config.toml
n_layer = 22
head_dim = 64
d_mlp = 448
activation = "swiglu"
rope_fraction = 1.0
init = "trunc"
init_std_o = 0.0
lr = 0.00818
warmup_steps = 200
batch_tokens = [16384, 32768, 49152]
train_tokens = 175500000
MLP neurons of a small language model. Each row is named by its layer, matrix (down: output weights) and neuron, and shows model dimensions 0-127. Each number is 128 + 24 x the weight over its row's rms, rounded and kept within 0 to 255. Numbers have three digits each. A neuron's up and down rows have the sign that makes its largest values positive.
Before each neuron's rows, "fires before" lists the tokens most often just after its 100 highest values on Wikipedia text that the model never trained on.

fires before: " ", "\n", "\n\n", " B"
L10.down42:092103149117162120141141123149150133086129109091109098142155140124140130098134118103134091135155135134097105165144127109113145114116097110186169133154119130152117172147114099127126108146115137147147107113152111166107136150177137146117142070117137120155107112136083160118091116135162105075145096156160091106137129201152117146126156154132113109105151114135088093158152139142121150120149

fires before: "s", " a", " the", "h"
L2.down297:118125113179082133135138125097121115141154124142148155169135128154111137140103083119158114122160089139141101148122166107147076103167114113171145100088119139100138137129148139112107154169075117136116130130112107146184118137112117118126129114128146151130147120117141137110175143164123172132114149064185133125112111123154108105170157143112134088152145140156143127139144158143097098129089

fires before: "r", "ust", "an", "n"
L19.down380:152094095110127097134095126092131121130130170119098135120153151156109135119119083136096129100107085157151109102155126179135145129100135162191179103120105160122125128155174133132093121123129126130114094120088116117100091129117129112132124104132141099103131159128134109143113084148111141128145090185081080155133094109111152122043126093141115144126100126142143137129153110143143089125125

fires before: "ary", "land", "al", "ion", "ach"
L16.down348:145098116145132140182097114157098112171137135129096125135140175084103127116121114139158133137120133118147110155063132143134145190155117170103111116105124077103141145099142133151100184097150128121164135141120135104109142148140115126108131069070140148101122120116131129126188134176129126141085112156101135177111149130158123140101126142097111165131131128117093107087144141122158124102112

fires before: ",", ".", " the", "–", " by"
L13.down182:109109106155105137142117137084117108134143166159158080116122155127128123079158145101123130081139115105120117101149088109138108106163103102145102124143120132086155093122078168146090136126153137118199133154127127162118134153143119122140139157071137115093121130152073162139101150124114159096084132147137141159099122134145142130139104128182097128143114159169153151150145117098119164106135

fires before: "re", "an", "ec", "ther", "el", "m"
L12.down352:131113120150140126071153101097089122135123120087118140117137092127143153128112156143134087138118120185104160124136076109150093083131131146149168077090092150116191104108128109076080118097137154115121142086117134098106136134132120145105148126142113155093136102116149102128133077136145084140114125126119110098116122130114110108151123116116129116093132162151113109160082145110128144138102

fires before: "ec", "ov", "ct", "es", "ay"
L19.down31:121159158126152135116115147099122117114183124126154131125137148164135124113090141107164116125149140160116143157131162114162053158107132187117145150125132139082128147108095110148158158125104136133117184095123130083106102154120139149145155109093107128128118116111139106089129167139090109116105153132150132110161156129169132137173125170128096097130104128114132115148134132116100154148109

fires before: " ", " of", ".", " |"
L4.down366:137135093089166126138116139134086126137089125178127134102141074146154153093065109131131137120111134132120124077120134154165130102159099140121157134160106149113118120100108121117065146121163153116094120148107146156120156124111135115129141122128131120162133120077126120171108165115116155128098100098125086147141144134139135111173133120156099125113133115131157128132129088112113100116131

fires before: "c", "il", "ach", "if", "op", "-"
L2.down356:098107117158137140066130115121143102141097103133135118116115081115088129073104098156136089135090102162119143096157125147132123149078095160142122108130121116110099095142132130112139165130155115091140071124094095139167145130113150120116137133118106093141163153159104175131164138091145158193107133124137120120083111115127125132144141123136124103104118085143137125138103147143077127138110

fires before: "at", "s", "her", ":", "v", "am"
L12.down388:108174156125101130132132094102149119196130182124144120160168162144145136136103106128098106170115131148123137086121117123155136126109082128182148178120140104087135124139077130115131147126090149187132108125119137150131139157080098095131091131154089133167153153153137152140098144155136106152156150123112162166129157140131110122137144112136095127106122119124115093120137151131152132142114

fires before: "or", "er", "em", "s", "t", "act"
L18.down79:112125120149169094136140114131153134116117116157135146138102149109119122143112079142169114095094122109134172099100130104122170124150170098125121109159114111111123128124122124160160141128123187060132096106131145143147112119086096133160120150135112133159123127098119128139117146121146128139149135185131118126086128137133160108092134115084124110152107085062131140110077115092117156165152

fires before: "e", "es", "ic", "ation", "ed", "i"
L16.down390:124120115106090131139100114134136135153124126109138092124133148123138186127114101111148130086142085151147141144093102121135103110089140175183130134137138098123154119110124139146135150179166171133124113141114129173133103107142146109135101133085157108105089138107131104138131110161140137091104130173089139123124101127119128052133122171089114164091157123118106127136130177129106146104168

fires before: "o", "a", "i", "k", "es", "os"
L18.down118:128126149197151110112130117104135103160136146117132169138136151146120120133145103091188134085112125105123119150071109097159134117163090129164127163141101112152130118144082114106102087116081094143138126110117118122126161114166148107140147102124145125086130162074102107139109132125121124128138146105153143151109102122096109118165111144108076112158113154089149125114139109115126143121079

fires before: "ates", ")", " |", "ion"
L13.down292:110085098121127094136107102133117122064132106162085095169164103096165128151125146125147140154139111142115115059135113149128089134119103152143120131144103125125125093125137135092140102140135127116131168105100110163120113095109165160098100137111126155166124117096127147166132134130112082147102137150148139116140109104111146124143135109134123143165133124107115110137133139129112113134142

fires before: " The", "\n\n", " It", " O", " He"
L15.down247:096101159138130154158077146145106108126103122149161138117121165117092179147137137168110124148149152156118119143138119084152076127183095102106123085124135157118208107155111085124127129126136145096145119105122141140133138103122125098150065128115113137119130122117114157136170114087134115116137125115113148154146156143134105128124159126135136149159099136151125173144118150109102160095098

fires before: "ary", "is", " ", "ish", "ed", "z"
L4.down359:182126145120070165128096144106120140134123120159112106112152147146108159136156123109171126115097141109161129071106099156109118104116116185108129164124136169151133168115165105142138108125138113117108132133134104125160094139125154180120126132143174117088118161092116109115107144126098126092150159120126124106131135152107112117121123119158113108113138123144141118095104157148138105116119

fires before: " ", "us", "y", "2", "or", "1"
L13.down102:112171154136164159143107122152114098174155129170133142085133149140134145134152119133152148095093137148105157110104120104084122096151109139116159146126108114126102109110081124103086133104193159128151166108158115130079088145109117165125157154167150135111118132138131113105138102147141134157114147120134109148143125115132097107164118128114171101118106139101110165154112116135146088111118

fires before: "al", "ia", "land", "ish", " St", "l"
L13.down184:126152130118131097194124121113125107103132140130094107150079141093125133127158110160110128129096105123117105146118136126144106120106114163136129086133184124154133138144126093142139164165149126115127156133127148133146097134145168108150146149131168115114145151154149127114119148085138121078140138134130090103121126152158163163147110136184096134189172116115157142151121146110122135157158

fires before: "y", "her", "f", "he", "and", " "
L15.down43:168146094164144150127140117142182128117156154157123142135108123139113139128125150125090142111144138108092145131142162125177140109094178106129127116143106130076128191102109137117099105152121146126118189159100104074114127122139129130133099143119163136086135098138077104115125123126140140110112128146115151129107134091140118167076130115139138146152132130153148128106102070145159165135110

fires before: "an", "ct", "r", "g", "ge", "ough"
L18.down164:112099132150130132155129152117136115174147098145098132143126114170148128104095165160136162117101177170145139130112125112141136142108150174117119107132125148111139105137116096134135145111120158133142137094133117100154117160136154098143170134150175103122165100169140126116117120096165112152145172163182143148184169129092128065116084140155129120119167133080141156115146090113095131139154

fires before: "ed", "s", "ing", "age", "es", " be"
L18.down6:131120092073151132139120172129178125083150150155152120165108122084135115111137117134147166070138114089122156121107105116109166137128139131109139128110127123158144072147117101139141181173131135125096125098099131118161125130081093094151110121140085127139102152151109104072119132110137121117167095084123179086135129126143129129154118104122125154127153123134135129112140106180104147128117

fires before: "lect", "en", "ar", "at", "v", "es"
L13.down375:141117133150153124134161060167133115134134142115129189098098151118095153114125115101176160092105131116150106139118102146148143169126146181147127140107075133116095128116108115111136130139085127124094124144144133146154189123143182122122150199108128128124126075104095124109151109149097132127076125110103161146118148134156120095168117122173118166113123130163131136127122136117114134119125

fires before: "ed", "ation", "k", "ated", "at", "b"
L12.down304:122123163148096158088123136142121128105158097128131170175144112130169156149122112141126138160100116097138136115114155179150086073141150124138128138126153100130153134116118110157110097112169167140118105129104125120135151124112109124165117106134105127122138114124113138105089123119156133139122153136110126195121135128109132174082095161125101158103124161152139144105127168114110134092156

fires before: " ", "==", "|", "===", " M"
L7.down302:067112115170148144132100098133155095164137133147129114168144170150133097100129118144124125149108171155124125130072096168094082096128051125151118130146093111119125149128143101167133141163160121101129081137136160167132101118137139120113135069142167143101138148140097103131088155104125104119155148120087134115133131138112114130157107075131128167129110137178111130143125129127082134127112

fires before: "ld", "en", ".", " I"
L4.down205:101103095142106097106158138121132096184153047113113104132145158152122122129152132104111098065123186139146106131152131140141119148121140113168114114139156115120128120150089116163181119125078152114111167144119134130099134100131156118167162159123102141118120124128157099133157138171120132105114118134091115126097091093145152101116123116099101142139148104161155124132151113129125106158151

fires before: "er", "ur", "r", "i", "re"
L2.down418:150122168142156162150137094113141114164097121117125109145176121154146151159138152113136122192100126128116150134096133103164105129139138138167126132144133129152113126128111113132119145185141135110110135130174133124124118096102156144170088126111123090144146116091142181153099151070113140134091136101129106126103144137151137121108065144143116127109095113136126144117122113116155115142119

fires before: "u", "a", "ar", "an", "et"
L15.down167:162118123136126134133122145135143165160153146118126160146155091134143143131167169110127145114127177123138171088160055108129131140128087149113100128117100141130128068195120159134158126116153118116102178149135153128148150160152136136102114099148121106097138103109111148115118152115113144085130141147145135131106109128177139160176139137106110110127123149117150123169117147119101151112152

fires before: "ut", "et", "he", "r", "hen", "ec"
L19.down321:123134127084135113125109089082065110143112086130112155110091159116105114134168108158122140141131123129116125121097116115124158133150129182156125163090140154109120112130152120116110169130119154093157124108141158080158144132125121124120160157108110145087176130078140076131161100117151122124157146176089119151127119103140142098082120148109147124139092125132106124077152136164080143128152

fires before: "ound", "ace", "an", "l", "he"
L19.down26:121158106140087114152162136138145155177124156147124154128151138093129129113164139145134123161103122147111164127108115158146143132124115117146093117124145138135117117118104131144142088190160099109084152157114141119110166127124133139189146132130133087130159100143085103107147139124152136074096093145118138128141126112122094141224117120135155118122105116071123064143153136126129125141132

fires before: "e", "ork", "n", " ", "ing"
L5.down388:168114096118129106168130148092129149124130143146150144151121154149117105123152102126139156108166146133122175149056110092097108142093083113094134192125138133161128114127093157154114138102114114120130140105111129155118116179106124085155163113131146137122107124159126132131125125124111137124108130101176153150135129184143139125066171089107128116130121126170166116120148139142142093087145

fires before: "\n", "t", "id", "ic", "er"
L9.down260:114106137128156163137115105117086134133122135109100144157125200128100169112104136117137136143136109098130120075139112132105103083094105085147103147130113136119143121181105112107133166136133144101175142163175115090105102140109099115135094150080130125143110092131132121109105123108127133155117131165147129134116161121132119103100165090133100109157117120131181121097101148059153150165112

fires before: " ", "hed", "s"
L2.down439:165141121075082110137127106129099142129101166108124074158131112155122114121084109132134119118142149109116143127089115158131148138101085127165107149100161127117119098124114143097142130173117121117106125121161145097187119135106099157139062115152156127105138113102117101091167126147182161116127179110115118127134141129120103133100128096131123092109134065148120136065130138118146141118131

fires before: "t", "es", "ed", "a", "h"
L10.down386:138117127091128132145136106119141158110140153120168113119124075108125199142170124152116182120152121070145161116131120136083187119130127121142110154129109125148153143110106164080143131116124155094099061108139147135138103108080109146159177117102122165106112145124100123134133124162158160123123138122098123112112150091144100169170131107131133115136132102124124132094132110121111130172124

fires before: "0", "1", "2", "3", " ", "e"
L8.down399:143148137123088126120089110159124107124137110164144115167129120144123185081101128148111163127151096137174115130142140151149107143143151136079121132099095127153135167142120108130124163136114158111098127163144126119144130131162136116152209128120124136128103134140104135148099106113166144092089139114136145139137117150165067078169127093124126092158157138117144143102139122113101105160133

fires before: "an", "o", "R"
L12.down85:127139148134119106148081154164140123160106104126110116121169168102126141138131121165147115092138101135136117124099140128057124129102158122141150146135169140159160110106191130164117136108128137134160143167133151112163131126134105086146079145116128107145110141110132132090157156137126122097125161119142094155127145140151115156122092177121137062162108181132139145094122144186147118141140

fires before: "ic", "is", "ican", "ed"
L2.down139:156119143126098152145149085100118137148145138128150110112114133119169123137147101114139126097137113150155153136070117122197134125178132144134131103157160100182162133087106144112176166150132143130125127134110099169132123140061111123144074172120145167131134141128130104129109124100125128083119120146102159152064143132138101125133125117149168158119116116149109129126135134107102128136136

fires before: "an", "f", "e", " of", "o"
L9.down39:122111115126130169119114111193144113167116114103159105100118095126133129117156128177115145146111106116122126120113120122152162131130137125079092106114109155093139104123134103121167102123119093111107129176121114088089165087091085127129111178163125137130107146146108101131094141152124199136143162131109131105121077110114090099127172145106091135169113102141163114101130150114114099161113

fires before: " ", "b", "s", ",", "ing", "al"
L2.down266:159115149141173122148083102189149160118104106131115093128148102159129146126122153126129103141157123115106101136098100180157039084136181117145105134130108145166164121102154144103091100143154114114118100107135116127125200099134154126135134109148110109106160146134145128134145157177175123132116175139135151135154144127133130120149145100127107121134155102109084121116157133132123111090125

fires before: "is", "ion", "==", "ard", "ul", "im"
L19.down347:072128119121142119110118125121128092076153137118145124082146086130131105077167125117111173136176139129110131126112152150132173118143112117130106148109177097139127120143093105145143161163124132150173115132132119153112117116147132114143102147116136128105120131133093138096112157103141158167142140200097115123146089128128149131175131115134135111094106140152123131096117127116090112110161

fires before: "an", "s", "et", "le", "ed", "t"
L13.down24:096126116150144109096102146136118092112137147091114135125116165108174151086111111134115139061140157163128093113139151150090130131082143105100096122107156163150119143095125116169121107161148160122153172121141128115133096092098121113105117093115101138146133167123140071129117110140179137096117194113153110146138118145099130157150138104152130103104150109149137136126150132146115128126099

fires before: "e", "ed", "erv", "|---|---"
L13.down166:117145119163147141090094098115138110116098114142124083117107124128172128121094159154149111128107126170100145107154085126123155106151110130080138088117116107120127104131125136146114101146112129116147100118151140123132167165120117128090161152137118110109114164148105112112128132117109164150092121074112116089099086116132132129124142124138128112127156104103134111120160110155101119112111

fires before: " ", "2", "12", "14"
L19.down374:144138142147136088126138124150125151136153111149105085125128120117081178139079152121110111130145130102144093123119133122116116120174139136123104179140170146141124133114146148095084142170114134111154158150118134116165120165170115129200181133079143130126126090112149165156131123119092151116133127162141144100123096122116111103112125155161127116138129118123145142119131134064104139101108

fires before: "u", " ", "ue", "e"
L12.down372:118133156089071144137108153147133111171105161123159118119175119067158097126055125106113145132163133125099112074068150110168133124141131133142143096100124123113119152101145109091126142142099129078132137117119148091104158098104133113141130093161138133116095152115140103130118136137135113112115187101094137098134107134126096124137144112142134158147131134115126135097120146067126134141145

fires before: "p", "s", "r", "i", "le", " "
L9.down131:161134141105143097149121119119157110131143103115094097147167151143137157150142168102125148131150144161108135115140154162135104117105150136172146135102093140145121117086123154108119165132109125127118110093180118140128157084119151152140066127081130095156124083134116097169161126125115114133082140124116150150191122130141143150160172148135131143101089105105114152092132128132153131076118

fires before: " ", "\n", "\n\n", " The", " R"
L7.down424:088144149132190141078115103142093132125149127128148087143138144125133131110133138177106153134129133168123106163166107095153069121159079109104094102142129152063116122103160105154119118130131140121070112122137133124150124129163131148156118119132135165094126129123119120133116091126083108135150164167110136149112146157090097150152115125122155118130144138126088125134121091156100111120144

fires before: "1", "2"
L18.down68:114157150134100170136146187110127138122133108116126163151122139135115131102094117175152141124084130157128131127121148090165107134130134163137119126140136111132102135154168077112143139117129152116122123099148118135145075104116109141134158143093096156134082129086090114127106130164116120148146147112162118133136132082121098137194101147104052146122137141164125091123134145101107121097120

fires before: "e", "u", "an", "es", "re", "r"
L8.down270:156137173124132108128117163119135115176101129117126162138141149111164118134115120107125140102124140116108135177139107160152167123144137148119147158111123137127166107099129118143129141128136173135135131114177125115145112124150139109135117110162097101095143083129090117123155127068141110134118134138156105086104093133118114111107108136132115111147132185124163155212060171144099144111124

fires before: "y", "g", "ge", " St", "m"
L19.down84:144171151154105166146149061120120140137118131128134123109107121150097094151123097161170127155136135108125124100137138106134148136124113122127129111138113112143087108083166125111095066166142137168107136116137125123126116159120120146069139123102169086111094114122089114137142129108112122088107101117124106162118151100095119121122109149146129109160142125116125120113147119189140123153112

fires before: "is", "r", "ir", "ree", "ough", "an"
L16.down403:152096118093150187124139097124130140097148104139148138120163105130149073145179125182154123120142172088142148144144113098175126087120127118129133117120106103131105126127139134123085132104060098162105157134140128075090136077100154114117118127101097131139141136135116147131087132131161120121135108142154148140137132095139118140121181119102135123102117152077085111148107114165128166108114

fires before: "3", "0", "00", "2", "4", "5"
L18.down426:143140150091112129160147160118126130127139115125099137134101140140119180153151124175125158100058159120161104176123116131159112156128191150109115106127137144140154175155098148156131119137113150135075085144153131143102141129132110150110154112119087105174141119087142163087122141167138145114114155118144097142172120187124117100132126151137116102098124159132101075132134135114145143085125

fires before: "ic", "t", "ice", "an", " the", "er"
L5.down372:161139128120155115139125112137075127130155155152085113114125158147135139144105141133145129170111104166154126083126153100139139097097108111091129125110125148141133128125110091136110113081113129153103137114116126121142165096118154109134133156118089138178146161141091148157116151113159152166155150120079123140093130077128111117130122097152132111081160120095086139112123129192120134102132

fires before: "s", "l", "m", "v", " I"
L16.down162:138130130128139124095176151107115170151073113129147087104089150129124135138156143123119111098129124137125116136083130123131168123104136152100134130067141107133155086122116099106142092116134101100126146080115127130130089162106108115135120124092148163127116144171136174125120106110124158115120100123112086163127082111127122185119105089077127126199145096150131119121166132162111118122089

fires before: " ", ":", " of"
L2.down300:129140149164165138131076117142112059138125135157152095122110105184141091099103132151145112129130128152135117114108100140121127139172074124125132121133086122138137086175096120160102123166132151097099138126133115176121115118133159113075128093160156131113146159124150107142137164138113150148143118115127094159094143100120145151156107138166136156168076150147126170109130148119145109103083

fires before: "ol", "od", "her"
L8.down199:107174145116101162131126083110130144131157124110173166075120123102115105130123108096149153145143141115136112142127127169117115139131144168136114143139128157124165114113089113142135147086148104136109153145167142169122139132120089098134096134096098113109135119136121120124118162136143104109073148166161160092095150085114170116158095109116131077125113087099151129103114119109118109130092

fires before: " the", "t", " N"
L9.down107:143134117135128152139114161133104141134148136091123176116125093123149136160101110141138133112118095157159123167169175139129147102138117130153115143023147094137127117110135129160155146105134127106091126134111151103134134140136121116106151157149099137070154136163140146128103125153174145132144144161149159144078129076108093155152119152114145147125154124122124119152140130158109107073172

fires before: "\n", "\n\n", " The", " He", " In"
L5.down182:077163115152136172141067123166093138162099197102123115122123127146111083129130132171109118174159141176119143134136138100128108119145092096097120087134117158147096132101136124113106146148146159060131148167172129134176140125097121098106090157107108159111133120153135153132167147110109144153146125113095108119136157131124128111151145124105115136154138129169123126139126111149152110103118

fires before: "ect", "ec", "orm", "ct", "or", "ice"
L18.down135:150153123143168121138124124113106132142141143130164132119131134111181150074094154129131141103094078161080113114104171108139106145115130157117109142152173119121126085156119157109123137138109136131135120120127078056093120136098176160135107157122091118113131081102120112140153162134107116143125134126136107134140138069113149114155109143127102137102085148093101102087140120126157154155132

fires before: "\n", "\n\n"
L8.down315:065113099121145129119078091117112097156114154145095080085153120156109127102111145153099153159145127130140154102129125117124081100139101128137134116144127146159122139084133100139150113134127127101096137097105125134089127099105127103178115141153144131104137178124124100120166141158122129138128122085108134141139184128101135109163162143081149127129098100109123126132121147146081151117122

fires before: "op", "o", "h", "an", "ing", "a"
L10.down391:097097138143146130123133138153174127118165163146153127128148117156145154163152154133090142140152121113082125166126122136118145169154136181127117109138163125094176146118112149117162123130152099098153146173149142091165120106130110163090144179129122138090139142128148087132136165126121136156099145163124132119080149113102097126163097120120122091142132133169158113155107155163125098164149

fires before: "o", "us", "u"
L12.down102:100139122163130116091103095150144130104145145116133107129126109132130128144125149117110111144114160133123091118127128145124112111130127094124128120118127149112155101135131092099126064155151092156130125112128155106127150123188150140106115132135097147100160156135112136154114140079104154121151153143144120151110066103115125104196131118107139153125146130115115166064122078079106144125095

fires before: "e", "f", " the", " M", "ton"
L12.down9:135141098155100127116093099123163127116177098083103134114123080151112146107119154151152141123081108098120153143155122182140146143073145165137115174125138119124114155049104108121138130159114161126082102163139111114115140132140161140102101094118111130102154119151122114137123122141116129131199122130098152122134116088097116109103118184145125129115148130132097106149164141147092107110127

fires before: "ail", "es", "ound", "ep", "ec", "an"
L16.down135:114124120130108083171144144133117076146134127101117138136131154124156164149114139145107133106113130178117168153178069125106162111149121156115114132120104153115125123109120135140141123159156120076091109122116154130111165157083112115144129175136135126084131123131134109121139125166145135129115127138099139100126126134127124097177088098105144124115097127110156157125112087138132125120132

fires before: "is", "ree", "r", "ough", "an", "ir"
L3.down10:134122108151146172170113090083149147148162164135134096106179133128092119116112118134137160140086118155131159106081119144138147134100125140153136132135158165144172141111143110119116144095145093147166101100137115104114084141129102133092117149149135093114066153116116131145123125130133101157136126168118108119123181083137122122120134122064115143139114176132076175140130149137093108142131

fires before: "\n\n", "\n"
L9.down321:107122135138122150112116141134112126123141087092105132122130144165127124097142162140125118111135107135160153165122114142136166160135120143122102090136120135115091119143125058113121134147133155090109101153131122129140163115111129123110085126126145169156126161118093119168077156141161136121126111131142121146104170121141121183167114142093100129084112106131101104150140128134078145107147

fires before: "s", "ic", "h", "ition", ";"
L19.down199:134096123140125139149119073107109142129118148151101158126106109172139132112091074087128121113151143095141135102129151072046168122149143136125128092097089121115121112161129144087112178114090120132117116112164126125162128150112140121113149120137120152174123130136125105165148117090108129120127175076111137120148126122146140127112134125120131171128109128143147141083095153135123138127121

fires before: "op", "y", " to", " ", "ly"
L10.down191:112116110112142117097155143128193099114082144130135149092128132170078103136103125171094132121158133069156132110162153111142126141109145107125122136120121094179158151104099148109108127136120108107136119155162137127087070119164112147165147095133127123129093119101138116125116103108106146087129157144144134134094133176209111138087117100170127125117111121148143121154132121107141140134122

fires before: "an", " ", "ed", "d"
L10.down251:164141154120129135160139131108161141119147138134142155086102113150119113143105200123123103113148160136128121111090127131102166105099137085172150148090118158095098102144123161102137099142112140122132156111124154124168173089110071105137128122169136090118155114112095098166169143154141105136146126143158125119122114088103133122138124114140145121113106118149135160132105161147156126132145

fires before: "t", "al", "ia", "er", "art", "ir"
L12.down341:126164114222146114162144057154137139108148130130101131117077156148107128183126133114097115081117137138121112109108169061100147123142097112151140128082144129173127169132148119111121135129142125159153154136087127132118179099108134114114127137120141116162105108134111105160107093142147126112152133110109128194104138099114099119142151096106122146126120120120122121112135180109132125123157

fires before: "|---|---", "ear", "ent"
L10.down1:121163091145123129134119136159144100106104154132100150142118078126139129151166129135131134076133135110139118137113117134147122126122112165099120138135113101132151110120089138128126136152123123172108157118140137106086159158111169156098150139093088117118110145130121130159130126144076190144152133114116117173105142122106150157134112081156122122084138150157129127161187099130094054157158

fires before: "-", " "
L18.down17:123147137152120114118115158135112154141120112108095112150127137173086161165125166124141152094108133110103161087110145101124121110139122095171121177157143111163137113152175166104152096155112073120119175098117138140147160140171125164135132101135134131117081113164121091122144123119123146158101152119173122110141128112126151147109152128161115111124128149114135139154138127135114081103085

fires before: "ember", "u", "o"
L13.down394:118118173128124136071112140116164149145107128111171101106108113099124109131094117093162148125155164169123115135110143110119129085123107112142122106112136108164146078114130106148123157131071134149126127128142129122154120140146098082139127132115064145129134130119095161139169136114091134073123095125121134104110129173166105131125081108092097088116132160169128185120099119150113090130088

fires before: "-", "g"
L9.down5:134119123151091099126084182129129143165153123133085113152152122148132147097147110150167131124134128135177127107075141102139099144106132086121095152082135099144131152152118106159133103114135086117114116117104139149166165141105128163134083136094109124136165105149124061144125154113139151153140149116141111130096145117143121142168168091138105144102139172131145130130151121120092134137164

fires before: "is", "uc", "u", "r", "ir", "an"
L15.down128:136126154098122148119108136142156144100115143126123123140210109111106149109148171171115137130145146129105144107121139142102169123083100132151145126114120114123135122104195150117096125096117114139125089082128118130135100138131174166112132154120110156096145176170145190104124128129148107114135126135136151119138105101112119071138114121121097124143118141107112133142117141149120134138136

fires before: "y", "es", "ed", "ic", "en", "ies"
L13.down366:179102091087134100136128096146144101104161172157160144100113107086119136164125129146108107125107142126138127113133134134107146131156087168154164141126096113132135129103094142094142129135155151108158150114178094118121139129116118124146132153123128124136169130115165117148129085099095143088132178157150132116096130122123081128205103109123149127138161113166139144138064114124153135154147

fires before: "ed", "ab", "ate", "art", "ated"
L15.down428:156145119147156138131115105092162140155130091103084150133147126152154140119130153128139146136095124120114118125113133126119109070114122137079141156133139125094125096098080036137097093116090193117118166118107134139150161121169109106146131130123125130151140169133156150162067123161099124138131151155146123140148120102122111112117136138139101089136125119146137083100116172132106155127115

fires before: "ro", "w", "n", "t", " (", "ed"
L10.down302:125131122139133152162123125115118154109135139176167153125119101136138153165158116131159153138114113107136156145164136115047114116191129128155168145121138115138131139096128128087096127114146178089117082130118113124115131122070143142109150143167166161152146126101135116124161137141134133159144131163121111121156151110128100110152108142126094123133119109127136129154144128126138186139061

fires before: "m", "end", "y", "ther", "f", "r"
L18.down256:154095139145111120073133113085127195138116132112161142111138114136128106133097113133132126094084100123101122138109141149117096155207082171112168103115113135087148079152147125103123117149111144115114163116087107169123161138116107151105155095144169157144093129163143156149156110131134109159132124077178164152126124147143116140158166096150156114126157155128122150114119131136133146116137

fires before: "|---|---", "|", "|---"
L10.down171:072149065112180086127116119139138145126116101116125148137144115132158165133089106130137125105099122144134173089131119118124135083143107146145161156113109141082141159141136162098094115144127109127126136094108154124085140144143129164102132132128108128105112114109116096142163154094122128205173108092149095148092121142125135099123118109137167148125112166125156135136134097175130110128142

fires before: " ", "\n", "|", "|---|---"
L4.down436:143141118137200136133106099135142084140162120129115131201139140106138114122112095150146131138107176181123120089102127161109100091113098119122150133137091124106130083136124085154116142108195128117140133146113159154159132145161127133141121111187112103143106123070113167129100112125127135101123117105117133125164126125095116127123122134152159151169069131160112135099112130133113103114127

fires before: "w", "le", "at", "ep"
L10.down211:139121120143132122099099134091134146147127139148146149121131137144135130121107105086167168125085146109128141064159084148084104106115173146136135148117136141100143119082166121167123156142140164184161158110117150133139156148153112102134100127121127194165118096103102115104154127135149106112076131086153130095083130135097124112115128102168126136112151120089139154143103130120098114102145